Part of a small language model's weights.
Size: width 576, MLP 2304 GELU, vocabulary 10998.
Training: a variant of Adam for these matrices, 856M tokens, 6533 steps.
MLP neurons of a small language model. Each row is named by its layer, matrix (up: input weights; down: output weights) and neuron, and shows model dimensions 464-559. Each number is 500 + 25 x the weight over its row's rms, rounded and kept within 0 to 999. Numbers have three digits each.
Before each neuron's rows, "fires in" lists the words (lower case) most often at its 100 highest values on Wikipedia text that the model never trained on. A number after a token or word is its count.

fires in: "october" 23, "march" 17, "july" 12, "february" 9, "january" 8, "september" 8
L2.up704:463520492501519520501481487442485479527525504535500499537513492518482509503492529453474501485548509480453516482489532509532544532504505536520546531510509470521501524494501475572466514572496512511471486509477519528508484511513514512516532445525520491472516502457544478549472469497494538506
L2.down704:492491481489493503470504540517490419474486493510539484496518475512488505522481482520506506489492499508514496514475526525474528459499503511550490485487514476459497507521499468520537462487460504508487497526486516524542477487506494504479530459578498485479538559492564457462509518499502529502

fires in: "for" 23, "began" 22, "up" 12, "started" 6, "about" 5
L2.up42:492538498486506505485468526479508472467500474508513500552487528476484464473523498522513518507519515510519477505509469487500503479504508489506485510500478459495488483499470471504513545509510523458526537528483475511471502484497475514515481478512459503522492510451523485549491457483487549470
L2.down42:542529480510528502512511484575425500513479471530481537507495538503516504526510531487493524546513502480531556496484474487502488493495544488514489537492515495519513458474491483482489489509524505529452473512486520535513486481483512480513547470480503465522505517501480516442545536495497503470

fires in: "with" 56, "until" 12, "into" 5, "took" 4, "to" 4
L2.up587:524539483508534497527469517464464459487461534505522465483493517505487476520513451498470503496525535529483502523530510523493531500477517498515530506484487525479512469564439499523493470496537499529477478486526507535489492541527490529493564506549567474478491479510515488505484508452503516520
L2.down587:501467459521533520469478473496506490535505506490488504511468579459515522474490423528471466513503523473521514481513492517505560518487530460513493554470505521478499461531500493483508489487504501492469533438531555496447478481484501500500488498541477544534528495509514454492504486522498486518

fires in: "march" 24, "february" 19, "september" 4, "ref" 4, "august" 4
L2.up1559:462491501512520509432463502471484474483510536518529503471531500526442466478525488495514468496496526485447483556513530529528476453487543487439478482491498511488498470450547507512465512463482499508503527505446519511465505565459507495492541492494471498527471493482549494487493528539498506490
L2.down1559:489442476466486529509513502480513531515521511530522504531439432474470504545493492514478512517470502534499518536484519504517520487511526535481463476490507484483507494519536532460574472520523493559442495540551487530494491477476498499477482510536475496528543518498545479492499487470471503467

fires in: "by" 21, "with" 19, "incumbent" 9, "as" 9, "hold" 5
L2.up1896:513491530476516510486510533487479509489530463499497501468490509501496507484501475491495503533488524508512494501508470532488479460488507502470464568504498498503474523475448485536507477522483516459471530502483537470506490509502519478502484514485497486510501490476490505494493501523518485504
L2.down1896:453511547519515485438496471451483480499493559473492485477549501517516520459507496532499508496489525531453551545484509514532490493490519498520491511479491494493490491502484511431494525491449559508535480554495505502471471524502485508511482477442448484467473460483505532518548508520475477486

fires in: "the" 84, "of" 5
L2.up289:536453514458543510461418480491484485518527491466457471552488492492523514527490504488487517532516547528495481459487490505496482467507549497470450504493507517557530519488518504524488493508521495493514547528481497514488489527516467522501526506488504511483512475530539525513496490508526534467
L2.down289:512453489502489506522534469532500534483531464502515488500514502498499498466447488459512515506526510509494530502517521500502445519489519463494520517479510518483480508486485509457521479491515486494522475527502502511491481519467524512495546461488536480484485508529455470475519489504504458494

fires in: "before" 29, "until" 14, "to" 10, "he" 6, "was" 5, "1951" 4
L2.up472:528545490459533546523427522496493453519488497478490538519488548482509475478531486459488514481494531498447487474470536459543462548516539502466488542495513530489497479501461512542478574534492469479457493522489503508505517593516499527499552488529517535532481485495549477506513537498520503476
L2.down472:492535507493462493500498550489524503499519487480524525485471477473494500532484501531494516522522493511506534494491493520528495510517508512501534487507496486516513506507497465490525518536502532504483484512531500514567509464501485501446475467497510496505499548556455471472489462516495480467

fires in: "as" 55, "became" 7, "are" 4, "become" 4, "is" 4
L2.up410:503473489483516508550467511517551490503477506521474534518445510496497528525492521481497502523547488477442480465537510462465507508502532493499521494523501476504524550541484524553552523532534504475515499489508500520487505498497520533509540479493490500501501521471459512560495504443538504502
L2.down410:479494511543508543493498598491525532546534514521506484503491514506468504491460494493492470496470491485545471495525471501483542507480575492523482503509486474457477521522490476469552474553463499550509505493515528526520480531493534483494512521471477462538516526513459525533516461478499473552

fires in: "women" 21, "men" 17, "people" 6, "member" 5, "player" 4
L2.up98:516487518510518509497484474499532498487478502483501506508461506511468480525519467472533545528496481498534489467499518487522440482477477455524481510506469490557496463517475460529547462501550496464513500505515450536484504502497499533497507487476491543489488489503507502487502532540519502455
L2.down98:507510497512516490518517515490485490526483460472472498498469512494492452508542494456547559495504480498519526495561505507476494511506474505506541529516516502513506490515471486516544502498486472510522521513475493483423498473505467485528436492546467476476514520493486530465505470474517500490

fires in: "final" 19, "title" 12, "second" 7, "first" 5, "debut" 4, "leader" 4
L2.up1427:515539481493488543474484491498490512493479534512500496556506545508528508497523534455467454522521502490427542528505455490491493486470507506515474539491507522519515511529467497502492549500549499492467495483513495499484499475496488524521506489486549493514450480466489499531501518459504508505
L2.down1427:481511492477487545465506481471500502484539478472458496495437491474507503469505508479489489513515488529503490459504500481494487509455502512517483501504492500473455524448540508504480471488499483524512545517501528522466541499506491557520460486531493475455540472508456493574482531524504524498

fires in: "he" 37, "it" 21, "she" 13, "beach" 4
L2.up1844:528520507475513453513472530514495440474505500483473488477522528513538468453505507544482484498494582501456467456497482559521489534434504548446483566510504531470478499521451487476514522503470457439475515483545472500478496539519520481519484493467503507492477516488505481512502510502490473519
L2.down1844:493504472516502489458496519551465507509522463459523503465486462452456533473450479524503502502496477507528519528531471510527486519528550509496490535497502513520487497498483514514500517569498499519527544531517467452536458518513492535451484487499516483522521515477527506481523473494490439565

fires in: "from" 27, "to" 23, "at" 16, "according" 7, "told" 5, "atrian" 5
L2.up451:497509487524530499456486512479490509521474494517467560507505510495466479535537511494500522527490498491491520477513469432510481467453539484494449495521488448526503512505512528510508470515538515507474492492548476516508488443536490495508523473532448518485528453503544516517492504488480487484
L2.down451:465422521513504512534507475468542483462493524528474513494498486463504523524471474475521524521494525503469523452494524496502459502533513501488542527452483525513530474492469517434477516547509485463529490498514493501498548490499507511534506532494511519492500473498451506478499497481488494524

fires in: "after" 23, "before" 22, "of" 15, "since" 9, "on" 8, "until" 8
L2.up2188:491523490494523483456458529504463469495499523506512500519544536502515519467486448452493536473491547502486495513516544490534484506494547564491537486486503500472501480469483512583475536525492502491512475463517510497474503497494500531507508470482537538462533470488511547491473463506499470506
L2.down2188:515546512513507498510523513499490494518475437470528473524497529584496512496516484503483532531516471492493506507469504501517518496508523503523489488521515538457511519502476486509492502480485472499521516490474484476543503501512509499467532496506490558501452502460491457523484526468527503557

fires in: "to" 23, "for" 14, "with" 13, "within" 7, "following" 4
L2.up2040:481528498503505527491468535496519482485503498473500500457504486458498483514512470455496496521574502483494507491519499494532439516465521487481465523517487485505507507546475501498520481559524510497491446539496459519471468473501488551525499434536524478446566466518480538482489467498473511477
L2.down2040:513476474555515496477522508460493493496470476560552469513532489509585502494491521478489475563499442525453496515487482486471521481507514524523518531507502481522558527529546486550497472493509494499517514500485525453477498491498446495528456528485535518533494521478513497480486537511487510464

fires in: "made" 40, "make" 10, "makes" 8, "making" 8, "still" 4
L2.up301:514553505472502505495473537514492501512459512545500484501476538493499536479482466463501516477509506487514481493510505486530456489492486503472451584504493512515544504524462496519509505550469523471522547500530485512523493504512468453483484506526509510478451518471518500532491504503488496475
L2.down301:481546528486497518505551455470483519502526516491500490482481514506503512492532472486516511510529488504510469513528482512479538509493522496449451522503534464474505487489502495507536518518501502544468523493511508509501442483496519505529442529509560528504452522517496499502473531464523503526

fires in: "as" 36, "to" 19, "with" 4, "globicephaline" 4
L2.up1451:562491532507508516507495512499487495493496497499515503515459526465490528454506428479515501516529553515535495509550489489494509514503525491478502540476500526515475511493461508487484502488510532461482488479461530502482501502496486528466492451509495478481504534499467496464488540464532502485
L2.down1451:494485501512528484505490509471496469484504493480510530486470495472504474473464513528519505496486505527545515530531503514521446489501526490511450487511486468516498493506536519489526506501502501495486491521515509498496492502498497561475485479532507555493477493501465528525521550468512460520

fires in: "became" 34, "become" 7, "as" 7, "remained" 4
L2.up2205:488478502493509493462471543499531470508509537516484513540518477523525547548527526499501491463514553491463496513532546464489534461458521483482502509488497476510493499518472518477476534514508510470453498503502487501494508512524533533497494514521497500530458524466496486507495489459500534510
L2.down2205:487549507501520545532521481511509495523479496464494490494474505479497498450497500496493513509443501491506487473536488561508480495482512553515504499517497468481462518511485518496545479534506500522479523496504483488524491514512482511530522470540482467544508464497487505463483522427518567511

fires in: "state" 26, "mpa" 9, "march" 7, "district" 6, "election" 6, "oclc" 5
L2.up1929:516465548467532494492503530461516518534517452511464489481522468506512471514501501490547541518550515505482480498481511482494486491501506544485522456527520461539540481526513521498486469485497506463543512505504500484520494503483476509476510518573525479496418540472482551508467504495499510508
L2.down1929:445464533499510513531456446533468507518488482422483532470500530498480499529484507446511524475491535493516480490447495546536515461496544541501501428493459539503487458508500573471491458493479452475494519510465535455512498516492484530499533526523479489509523483515486507509492507541526527516

fires in: "lieutenant" 19, "colonel" 14, "general" 11, "president" 11, "minister" 6, "governor" 5
L2.up2226:510515510454515443503480495482577475482502485485492496513491494513508505493474516496511535578501531498491453500498447511523460516505507517462486493489495452519510496503477445495481502493576515477505503513488494551464485469486470475496466476504487454479521504510519537534510475515528503465
L2.down2226:524515462501503476442486462514490487461509494472499488467510473509525510505524506468506568566497499495517515487499525437475487492513518510488470460513492467520536461494504538509521491518479492514509487472455480526522516492479500450538470515529506534472518468502496499505489492533468529485

fires in: "and" 23, "under" 20, "by" 8, "among" 7, "the" 7, "on" 7
L2.up1449:556504481475532488487470480506537501503527510474502482514509509482527536524509492483474533503502515471491544490501466491527464471485507546497506518503502489505526527517440481528488512492511500499453476495467428532512478494503520531507488482450520525460548501486494497515489468524513507542
L2.down1449:485512489511505479520477450526479466474551480512482452540501528496533503509470490507434527561479517471497489552524510514498456469526528532513486499486507499507503518504496478499486533493532488436502486495471529470529509528485491511535522509504457491502490516508536508520489564554500426527

fires in: "up" 36, "than" 20, "as" 10, "won" 6, "about" 5, "just" 4
L2.up1022:487509510522480512474478497463510500481509480528497524536537521479464553569512533501504540495513528511487519538522505507493492447481525463507514529494505504523442509477492487532488471509523498457491495510522518497494482467498527523505448499526522525481477534497504476502461479404517491471
L2.down1022:508462420515523490525477476501442477473437472494492503521473489546505527524448502520480492527467502493515476484494520533538555494496526521555510496474502478500516503538487500527548544485526453491473479510522470472495535526501504470522529542500498490502509533540523526535500510486515481496

fires in: "there" 30, "such" 9, "more" 9, "very" 8, "so" 6
L2.up1622:525484500505491499517451490492542491492478541508499535442469485507515493444518486486508477510533485494467477481487531473521536466478496537460518495518525482540503528507522481557474527479532483504526537514542488522505487525490513525499488476513502494507497540479542452520494469517510575425
L2.down1622:504524480529514507551511482509509492523486514522512494483482451491495517515531489533455440503493491503507500440518487508534508471461559493475513518497482526490504493503503464525503489528550492501521487480504508451528542494482482461563533463501428502484477513500510506458490527509488513506

fires in: "from" 66, "of" 11, "to" 8
L2.up1965:504504488463529522432518492491495507511484513495515502472485522498491485530479444498494518568504530471474484503512498465525481465478529478514538539521500502462511502499525535540519475505499510517503506482509489493476533461522484506488482482490482491486517477500479528517486481513523472523
L2.down1965:512535497509505455474504466489530509465450500501458499521512510538518528564509526492479494496512516481455542467490467459463488520516553514452465496514500536510494543482512500487471530508509496526509533487518530453538458488509498477477483477517483519488519501478512520543505546461452489504

fires in: "of" 20, "with" 10, "small" 10, "two" 8, "or" 7, "three" 6
L2.up496:591514478498522495505517465466502537500501511467477509486500547534500510474512500504501475538499491523471530531484501525489494453472493504514547525514514543517526447532486499493475473489506535515532518479512444486485493517506520468516479540528488509474487503492465492513502485513539517526
L2.down496:507505479464489532461525433487520452493473524516466494508497501499471509452489528520523455492553505497504538495521485512484505508495490503516524514515506510528493503508476530476508518494438529535523504543473509545544496491504523500513461504506477488513454495514502509518474499489473468488

fires in: "than" 19, "within" 10, "between" 10, "for" 8, "next" 6
L2.up922:497486496510495492442502516499498499530503504473452478515525534485469485526542465484503468566574495533498504522536518444511503450466523481514496557511517496528529492484478504527528487495534490485513525506556482490486496486510508530492502487466507562486535476536532543479501507474491527457
L2.down922:495511433481528484462512483529487521512560509514556467520507539491502538464477537472488475509534471483494498494495498512472484505502540516501507522495503481476482492534471442537539467548490502528493494508533498533486475542503510550486490475452561507518479538513478510523517557488493500540

fires in: "of" 58, "royal" 5, "mr" 4
L2.up2011:513511522500514487499487468462507474486486461505466468522492502502532518510474507502493466540502534488509499486454482517522518484495534488503527523481478467506530518561485500528504506525489512512487527480507489438512486515512499466532530515502512539461526461541493530507476499541546481526
L2.down2011:508476512471513489500504456488478508472513444506498469551540514525481543514466505503504491499507514545506493524495510458461535483535531488514494531478500479506493520459507488453533488510472452479496532514476482511500542510503459514450443516521512481497530492504549516501509529476484526530

fires in: "october" 27, "november" 26, "august" 20, "september" 11, "december" 9
L2.up1659:514536473516500511514499524466468487518512507463530542492506513488491528507496487492521483467552547498505522545518528443481509518528554494444492492499493495496477487485468483551493486419541480533507480473457513490511482554503472520488487467465539461493522542509481524489494502491490474459
L2.down1659:546488487483517541478532465514469484443536509525505524529571499470474544474479486488521500462561487443463467501471505547486458508478535511524510458495497478473497501477520520518505441464500525482472484515433489509513524507497484525498495492493479507523477534475532459472474497564501505527

fires in: "people" 23, "women" 22, "men" 8, "students" 8, "children" 6, "citizens" 4
L2.up1460:494472518445496500496482509505473492479476526491500583526444545473492483494502555464538528506501503514511498474527477459487464494462482505515497534511519504541498450522433466547533494519514506500494475465503493539464463495492492478486450467503480501502531508486498526482466547498533485482
L2.down1460:489510472498477479486498517542460494503521528470463481490461505478489499450484483491493589498475519506507482427527506502445473534498509535526489525531508491513514484469483520493517492516462506551493436540479505522478472533498501494526457449513506499520500508565547527488546494508524506485

fires in: "after" 58, "before" 25, "for" 4, "in" 4
L2.up1741:478508506491500466505458525467473443500441518525484521463508524467503508482492511507493522537498497502486487529510531479537511484495492510473508537509489460488518477493481500552499526518551522476496507515568492536480499487512500504516538468518495486482549466465576528457502470529525495479
L2.down1741:511519489527503486501523479511506528483454465465513488493523482515513468515519462532466519480511472487438456530457503449484475507508518509544476548502486494504535439506531488467466486513485484525514497500504538511504499525503519511496538501513537517523477530500504473445528499488473517472

fires in: "to" 50, "for" 25, "on" 6, "can" 4
L2.up1195:486459501455492524491494472470550508480459522497471518508523509518495497495506533461508528493513519522498479520539503483520486494527504489489474541514499443493533524535466486544470516514502479507475539497502501482494480528517528508527477475495487522504466513501523527504499498514524525470
L2.down1195:471546499490489521505507454461474459507574506507524498507518469499491513493461456532528468510528530519516468506519480499503490498465521538542492543478499471477471518507463517473504479523496474489498506483525512532519471496487544452489508461463488457580492504530513485521520474536492428487

fires in: "so" 24, "very" 19, "too" 8, "how" 4
L2.up989:492544520480523508502452475489539515487497491482498537505510495501484506439507498477519474472541530487430511457503454502500506549487501482495432517505499505520474575483463476504539517541451482503513542507511515511502515501485570536473555466493493458521456524499533496503524530454506483491
L2.down989:493492518515522487520489508529504506503503464480536504469524526480505532463489476499566466496511483560461497480547470501515463538472522490515519502464486527557493513493499508497525486517511462537477498465484530467527532488501486450472504485489502491479517519558519499467498517487479470476

fires in: "president" 10, "dr" 9, "chief" 8, "minister" 8, "vice" 8, "one" 7
L2.up81:525494484502519470515454476497542490476432521500501493484511521450514494509516525522548498515539516533479543490497477517473497498503518517484498519497519507534487477513462523493560516482554523466487492486499495512485485466530521500495515519490468498476520474529508479489504504486521512431
L2.down81:484486456513528536488521490515524483502464475491479462494497513511486510512505483497481569543534556496479518527517509441479523506506538487512483527530500527513510525495497507497509457513477477513571529499485501525512463524494493490519459532536509465461488488544512457490470492492481509548

fires in: "on" 27, "under" 26, "by" 25, "per" 4
L2.up1953:595483502460533478496457510489494467519517475499490503494527542530469540508495460498491507529489533500506542533520500486560504481483523476499459529531478500501513469468522483516475499529499525507456481518472483507518543479500466495485475477512477490502510504498503448555494468491504529530
L2.down1953:496504489538519446500516507491463451465490501511513467497479527495442518498475525467473517490485476507490521508503467516522488489493529460470459480526510513472526567461561491496484453512471489487533505478427515475530503545506506489493492512537498495510535518513502496533492495514483501547

fires in: "september" 24, "born" 13, "february" 9, "df" 7, "august" 6
L2.up1116:482559492486500520525470542483469486490468486459458533494454548514500503458501476487558463484458572518495489477468486490531500490466494485494483511510481490505549481497496443457462571485519537521460523515522452453533496481534482513486484519524492514457508488466523491493502491523511525511
L2.down1116:483545475520523527479505505486493526512517500501511549516516533494501538486462473492501502509505488467468515502478509494524465500434524503492487461498497453518488509518520482508518528479550486480480465465475482485504524479480509515489487470541489476494528523484503470513511504496550462502

fires in: "which" 32, "have" 12, "also" 12, "with" 9, "has" 8, "and" 7
L2.up1934:535507505482505525486460522524520438491502503435459462529481531500482526481511503471493478438504549493446501455523494523507449479491516504472485603490497545511523530521469522488515531507524513509479484505487511495460489549488518460527515508454495536466495503529516490502491525514494493486
L2.down1934:459482539494515535462472491500501504554547490431547494515515488506498526510456520527476454489487502462530486506425553549490511525517529510488516521485503482537505506481503505472509473516486459495499530448497506513540515473480546514500496519509499491490511501492506476492457480496516485502

fires in: "on" 14, "of" 12, "best" 11, "and" 11, "company" 7, "for" 6
L2.up1280:499473510493509559471444519491489474498491480495506510500524539490495532510523506494489510526510545514470492533528504489512469465488539472516444473535501495522538504513477540534494518482500489486496490488536535528474504537492533465524474448472465559506470468470513483531497445517488527505
L2.down1280:522509483509522480471545456513495489517471506522500512503495482523504554557434525522505444508524471548509507522496485505478502462515486496490484532487498452475486529488507535458482469499507522489453497514522484480468503495503458520501510515492504522498473468496462492493527480505485523509

fires in: "on" 69, "off" 17, "online" 4
L2.up276:516502513467519473433478466458506509475469505493487493495533541493498495546498452487492511531489509529490534538482498513508496462488529500486506500491501481542533485497523477536463518489548526536464518517488522520475483488470471518497487497556502512491529512501470515513490495488495499528
L2.down276:491523492525511523463480503553530532491499569482527505471485535500456518514532492465476514496506497515476510442476471552495442533492561508504482477506506486495482509458505542477516509526480484532490485514509471467513543514511510494476500511446509490470482488479491509532513543515518477538

fires in: "in" 55, "at" 12, "on" 8, "by" 7
L2.up884:516506506524529547455515536427534462501501505506468490547483519518508514511457483446497511516486492487473503483494490484525476501506509526482546493524493516511505501501467484553501498507532492489458494480510528452457502471487474514510513488527490472516464520508511493497513486524508510478
L2.down884:477502491485510514464486500516483527468503512491517461483489502503537477513506471521498525550475452457499513500538569509511498534553519465518464497475523472518531494472508518521474518489467504516437504485534513514487491456527501525496484553501499486506477538521503527509505530488469541507

fires in: "year" 16, "time" 11, "years" 10, "on" 9, "days" 6, "death" 5
L2.up1395:549484485467512546480440491438488501442507496541508501505505507512493477511502509518488520558506515492461509497499434431501505527470561526517500500553500429511516515506449472488484504516525491556490512487487473525482492536510497529502528508481491510538491528442505552491511487526486488490
L2.down1395:513554476492507526457519490439507500507485451501478470505540475483508512509507442554513518505526520472527511525491501564496507534516514484535500532513512485549479502461508511505477495480494472546483531490511524528491493519495522465464504518488531493532540477519553489498439519489487464530

fires in: "may" 28, "april" 15, "march" 10, "january" 9, "september" 5, "august" 4
L2.up2076:498513521470541518508511513489495485504486468512504481487488517502493479516496468481520515542488480495451511493471497469492500501485522475512507556510492452530513511504513487536513492501496478452488511514505511536485442527462484574465494471481485511453531526494491482492518473477525524514
L2.down2076:514499511491516535477462520534492466482482533527500499487521515473468501554535478488536485516472496483518541509478517460486546531479524477523491514474487516457508497515523499482522536513499519508517477526507525506490516452549521507503525511499473486497488540477546458462505467519533496485

fires in: "on" 46, "in" 12, "for" 10, "of" 9, "around" 6, "from" 6
L2.up439:490520473476523510484493501450557483529498534499511506479503529492508509473517430422511475510511497508481537505541502461552535471491499501498490512503480501510480434525446488526487505526567527485495482482513480505513517498526462548499508505485514525480451505461541551478484487466514497471
L2.down439:528518428514538507479524441541473460489502492534530470488463485542508524552478469522492505509517498526470509570499501508480489473477580547492493460493498499517509483518532507539529502524487495520503476499501534488563477502501515532551478490504487509519482474537508538453515509522484522526

fires in: "among" 15, "with" 15, "as" 15, "including" 13, "have" 8, "has" 7
L2.up1346:542482480476503516458492507514501496530531476486478488445491505463497500491475448449477488526506558500479529507471486521537518533456539480525498591474501509519497507530463468481483503484520515485456461463505511501518533494473515530497489462502514576484495499523528471520501554484502492488
L2.down1346:552506510485527486516488468527485492515526481500503515527530530514509517542476493505504517510533494503495463495480501490494514490508546513499484494483531488473526479470493573487513524532495502499473455528524489489507473554509491495519475502519456498530526411486506512509520500438542473534

fires in: "there" 37, "it" 17, "came" 9, "thereafter" 4, "falls" 4
L2.up335:519470506477516513475477498467533482481446484477465500497499519499512487518515512495554474501530523519498489494498467485508518554453508507488489541460529543524487502495471464485506507552507516469480552526513492545501488506497523504439478490521502483510498482535494516497501508460475524489
L2.down335:516496462489517489544499510475534554483478477539511507487524479500504458516515510530509514498502521505494476454487463509548468540492497481482516493490516488482436477429498489540479499452485513510464498489483515542498480481509540511506481515516508547541468535485455497488501481471445465476

fires in: "one" 49, "per" 10, "up" 7, "permitted" 5
L2.up82:557436492506523488505488457479551494457448518517507528517517511489519474566516519473527489520488518516476561448465491441492527514473524469489479539491508469522523501510470463532479502491498518420457479456477496562488491512504515496491482510495496505527489532506491486509534504448492494466
L2.down82:537482520523504492462499480542523492482478479484519488491533507503518552484484509535510474476480491510515507487503486500473495510495503489504511451486505496460503516536507478490443530488423512492538521497477524515545507477512511495541516501486446518497509494515468522507496502524504479477

fires in: "and" 27, "was" 10, "she" 8, "her" 5, "to" 5, "then" 5
L2.up1496:547518505477509532514470500522549527461531514477469512506521493464554532456495484490518523494550520514494457485510510464515468536470522487469510507501504547497524540464486483544492552538492484503506533477504499480506523508524523490475506529529540471511456520491499535525505547504541469531
L2.down1496:479494525520517475514518498506435503507498524549458481534497505466422531500442522500475458500524479473506525487471526469539519517538498489482497501498502503498513498494493509511484537512504498527508516462492498463470526507500556545515516493525524482497468544513515503487491455490508502500

fires in: "in" 23, "at" 14, "by" 12, "county" 6, "under" 6
L2.up2138:533515503453510502498494497477518463507511520498505483532514490540527520472512502502489451541497520479489518528494513461494472524464518546474477536512525503523478462422454488491513532527473497531507490507536465504473538474517517516496497506502498522476469490473527495496512529508485519496
L2.down2138:523521496514499512499465441515463507463496501476486506550482501500484480508476529499513526462484480499497535515474450443496512525534489454494493491484498492483499517507498510466500475490499490551537451512527490521526501455511525542482500540485516478490549467508464500507509482449535507479

fires in: "he" 42, "it" 29, "she" 10
L2.up1211:476520496493494489491459486504481465487536524475461500490476548491487490485511479505503475499512547509460492451447508544498499535481526502510460541537492557468524493542471497506468476523442508471495502535495505473499515491504538492487534514442533512502498527541502504516543541500485497512
L2.down1211:469490476508481481489513496488531535489501480520523473474523468518513494507474511478498504512528431469491492514539488482488447486506515582446496514529505465573510515508543524495500479521520517510511509463521537509514514520515514505501538508549472426534502521535497441540506508452493480459

fires in: "such" 27, "same" 24, "as" 9, "addition" 8, "it" 7, "he" 6
L2.up312:472496534547502489505514505496560479483543470452482470523532556498494492521510476504467496490489504492468538515515483495484530525448525518490487526527482510489524512487505514490496469502500511527489509500485522497470525530501549492526541488478540468489509477488515489482528504516494531484
L2.down312:487447505524504507523496483531502500512516478547486466470526489498478465531443525557488528538528528493495514482546472511510499504520550510515474494482488483495494529547475535534479469494480475522533526553495485510524499506484533445478486519466531495467495545498517465523527521512526497452

fires in: "there" 30, "it" 21, "this" 8, "far" 5, "what" 5, "thereafter" 4
L2.up842:498507474532540519503474506481519509437474467500490509475562465522504473542495507476482458467537503521468530479474479470513525506495507525470481504483499496493478537459505511497469531525480501497519524512546466459491506518514526538470520504501494506473539505508509489515512496472492488465
L2.down842:506487452528531496464483527486501535463483424548552513525529530525520500510527484469485511544512520474529542524545527483515515476516525497488503488510509489512540499494474529544472516455531497505454461453482542528458504486524539451502568531528501478519545547475492448525523527493517509501

fires in: "for" 50, "in" 5
L2.up1932:494543492501519550491494524491502492477523479486488513535492521496503457501503490507515501504469502530525511512458549483505496426492501486508479509477498509509490508495487481465448501543511492443509514517483479515501491533498573508505482504478536445506516475478478541501507438461523480498
L2.down1932:539489520458512522526502539542484525515450449496505487515476486510493468494467507496479485486487469550498510499500477465533499522544528494490564548470484509555516487514496509491495489485511493496461498474460519462475509510510466524508503496528536472493501484458482508460532506476506516491

fires in: "by" 47, "from" 12, "among" 9, "until" 7, "since" 6, "despite" 5
L2.up719:570467500449538460485443501500519483468513493519440494530489503494476497485514471514485514517521484497499481524472477503517455473485536493491500533503534502507504513492493468535503519506513481512468495482551521526491503504497460459496507450521515540518497460502515496492516483536492479475
L2.down719:489481493508501471506502477495495504456515466501472481533514513559488533494509479496475492522477527462529460505505492522510479474519510529480455498474541514503510516493551533503496529544479514527493465524481480520505495538514521482489535478520569491513473500481497527524472512518503508502

fires in: "with" 12, "said" 11, "announced" 10, "stated" 7, "told" 5, "like" 5
L2.up624:511490490483512492516487561488493520504481487491505479532486550502467502545482491459499529526507500509449523470513451475526493500453529460519467590518499447491463535500444520538478530512531488501502482509476483524538519509527474496488521477542486495517476509498501512536483498459496502535
L2.down624:463462486522514508524475452488474480517551493502507510470431501509520546504505462494488474506508502503482516513476463509473518497484551503483532497504509547515482497467544503461489511499475491512477472512499494542482506504491510534482536525523497466515517502518480452498507541500529484507

fires in: "for" 26, "with" 10, "attended" 5, "served" 5, "son" 5
L2.up155:515523525473536569473502555471491520490490486486482460484493484473509509515519519511488529561539512556497531515490518489507504501443533507502539518506463526513492533476496469512467524474514498503516528532473496458495520507526505481496485455523525478502522474529547544504487478514548508498
L2.down155:472491518476533505503488528509482510501470535546499524490518512530462517502483473583499480509481447533510460512513492561463473494469513512501486515506513499504461515452528465485466495539479467503530516536473534474479496537492500516494522462404497452477499553539520505526493515504482501483

fires in: "with" 37, "children" 8, "like" 6, "medalist" 5, "by" 4, "to" 4
L2.up681:487519506517522481463489484468531495482489512496468496495470538493462461532507470464506516537479486527496504478494508539506478501480489511525530550478490520520535476510505478487522465509507499510458479505556433488520499498481495495495483502493538504521549479491502548446507495471496467529
L2.down681:478522531483499540522501530532494503505563492469513526517518489470509515540501471513506516511474506491498493520536464502521539510480485497497495473495495473491469514483471500486490480459510487492502506491562481514509555459509533502552509487494501461560493494464510489466501525531492501508

fires in: "february" 20, "march" 14, "january" 11, "september" 9, "october" 9, "april" 8
L2.up1110:551501479478521550490509529408501494504514510482481539489495498527462549481539524513539524480520554512495481524471503477511470488499523474491486499483504471484549520462504470498489527498539511506455494500478467527514484559533491547509535470497480504499510517508509504487496504487490507477
L2.down1110:490474487497469466498486499491505445524524529501536517540553478526506539529516471484541488491499470461482519490521537487497497520494530551487496439507491443499522474459531492530494486442528507504462459475491513486504504522503496501512531429502487443514477540436550450499480484501504528516

fires in: "with" 41, "the" 7, "swing" 6, "since" 5, "until" 5
L2.up341:503489507416512496486454514459558455457501486540485476489488569533525503475501485486495536532496525496483504546520539518497509484485550497498483541507519472497505514506450477558474540492529497525452544487519511479529487461517490505502505481454552518575501486523533526506495495502491499528
L2.down341:510485533500525458485469481526545511479505508497448497548494491538455513464535473518493522508518520503512456484532514514503490532459481493489488519523477469532478497499512497488492492478506506507521538463502478497501477532481472496552541506452486520553506476497527507512518547526536488518

fires in: "years" 15, "months" 13, "so" 10, "too" 8, "days" 4
L2.up1410:569509491478508518505452492468551497454467556509507536545505512531512472481497516496538508532499533529509455490497481444509505522435523527494522547496477524513444507481450445520515520498526508535508492507475498524512500498526493512510506454472521500504510506508533554528495492455490468460
L2.down1410:489495500494520523486480502500537523544521504474504500501500506533514509527518526511507500477529524480499525446459487473509465484494555493500493473504497485574417466491517524488516511510546471506529489508507476482488503473518504512483486500491481489505532474497527485520465499490502473547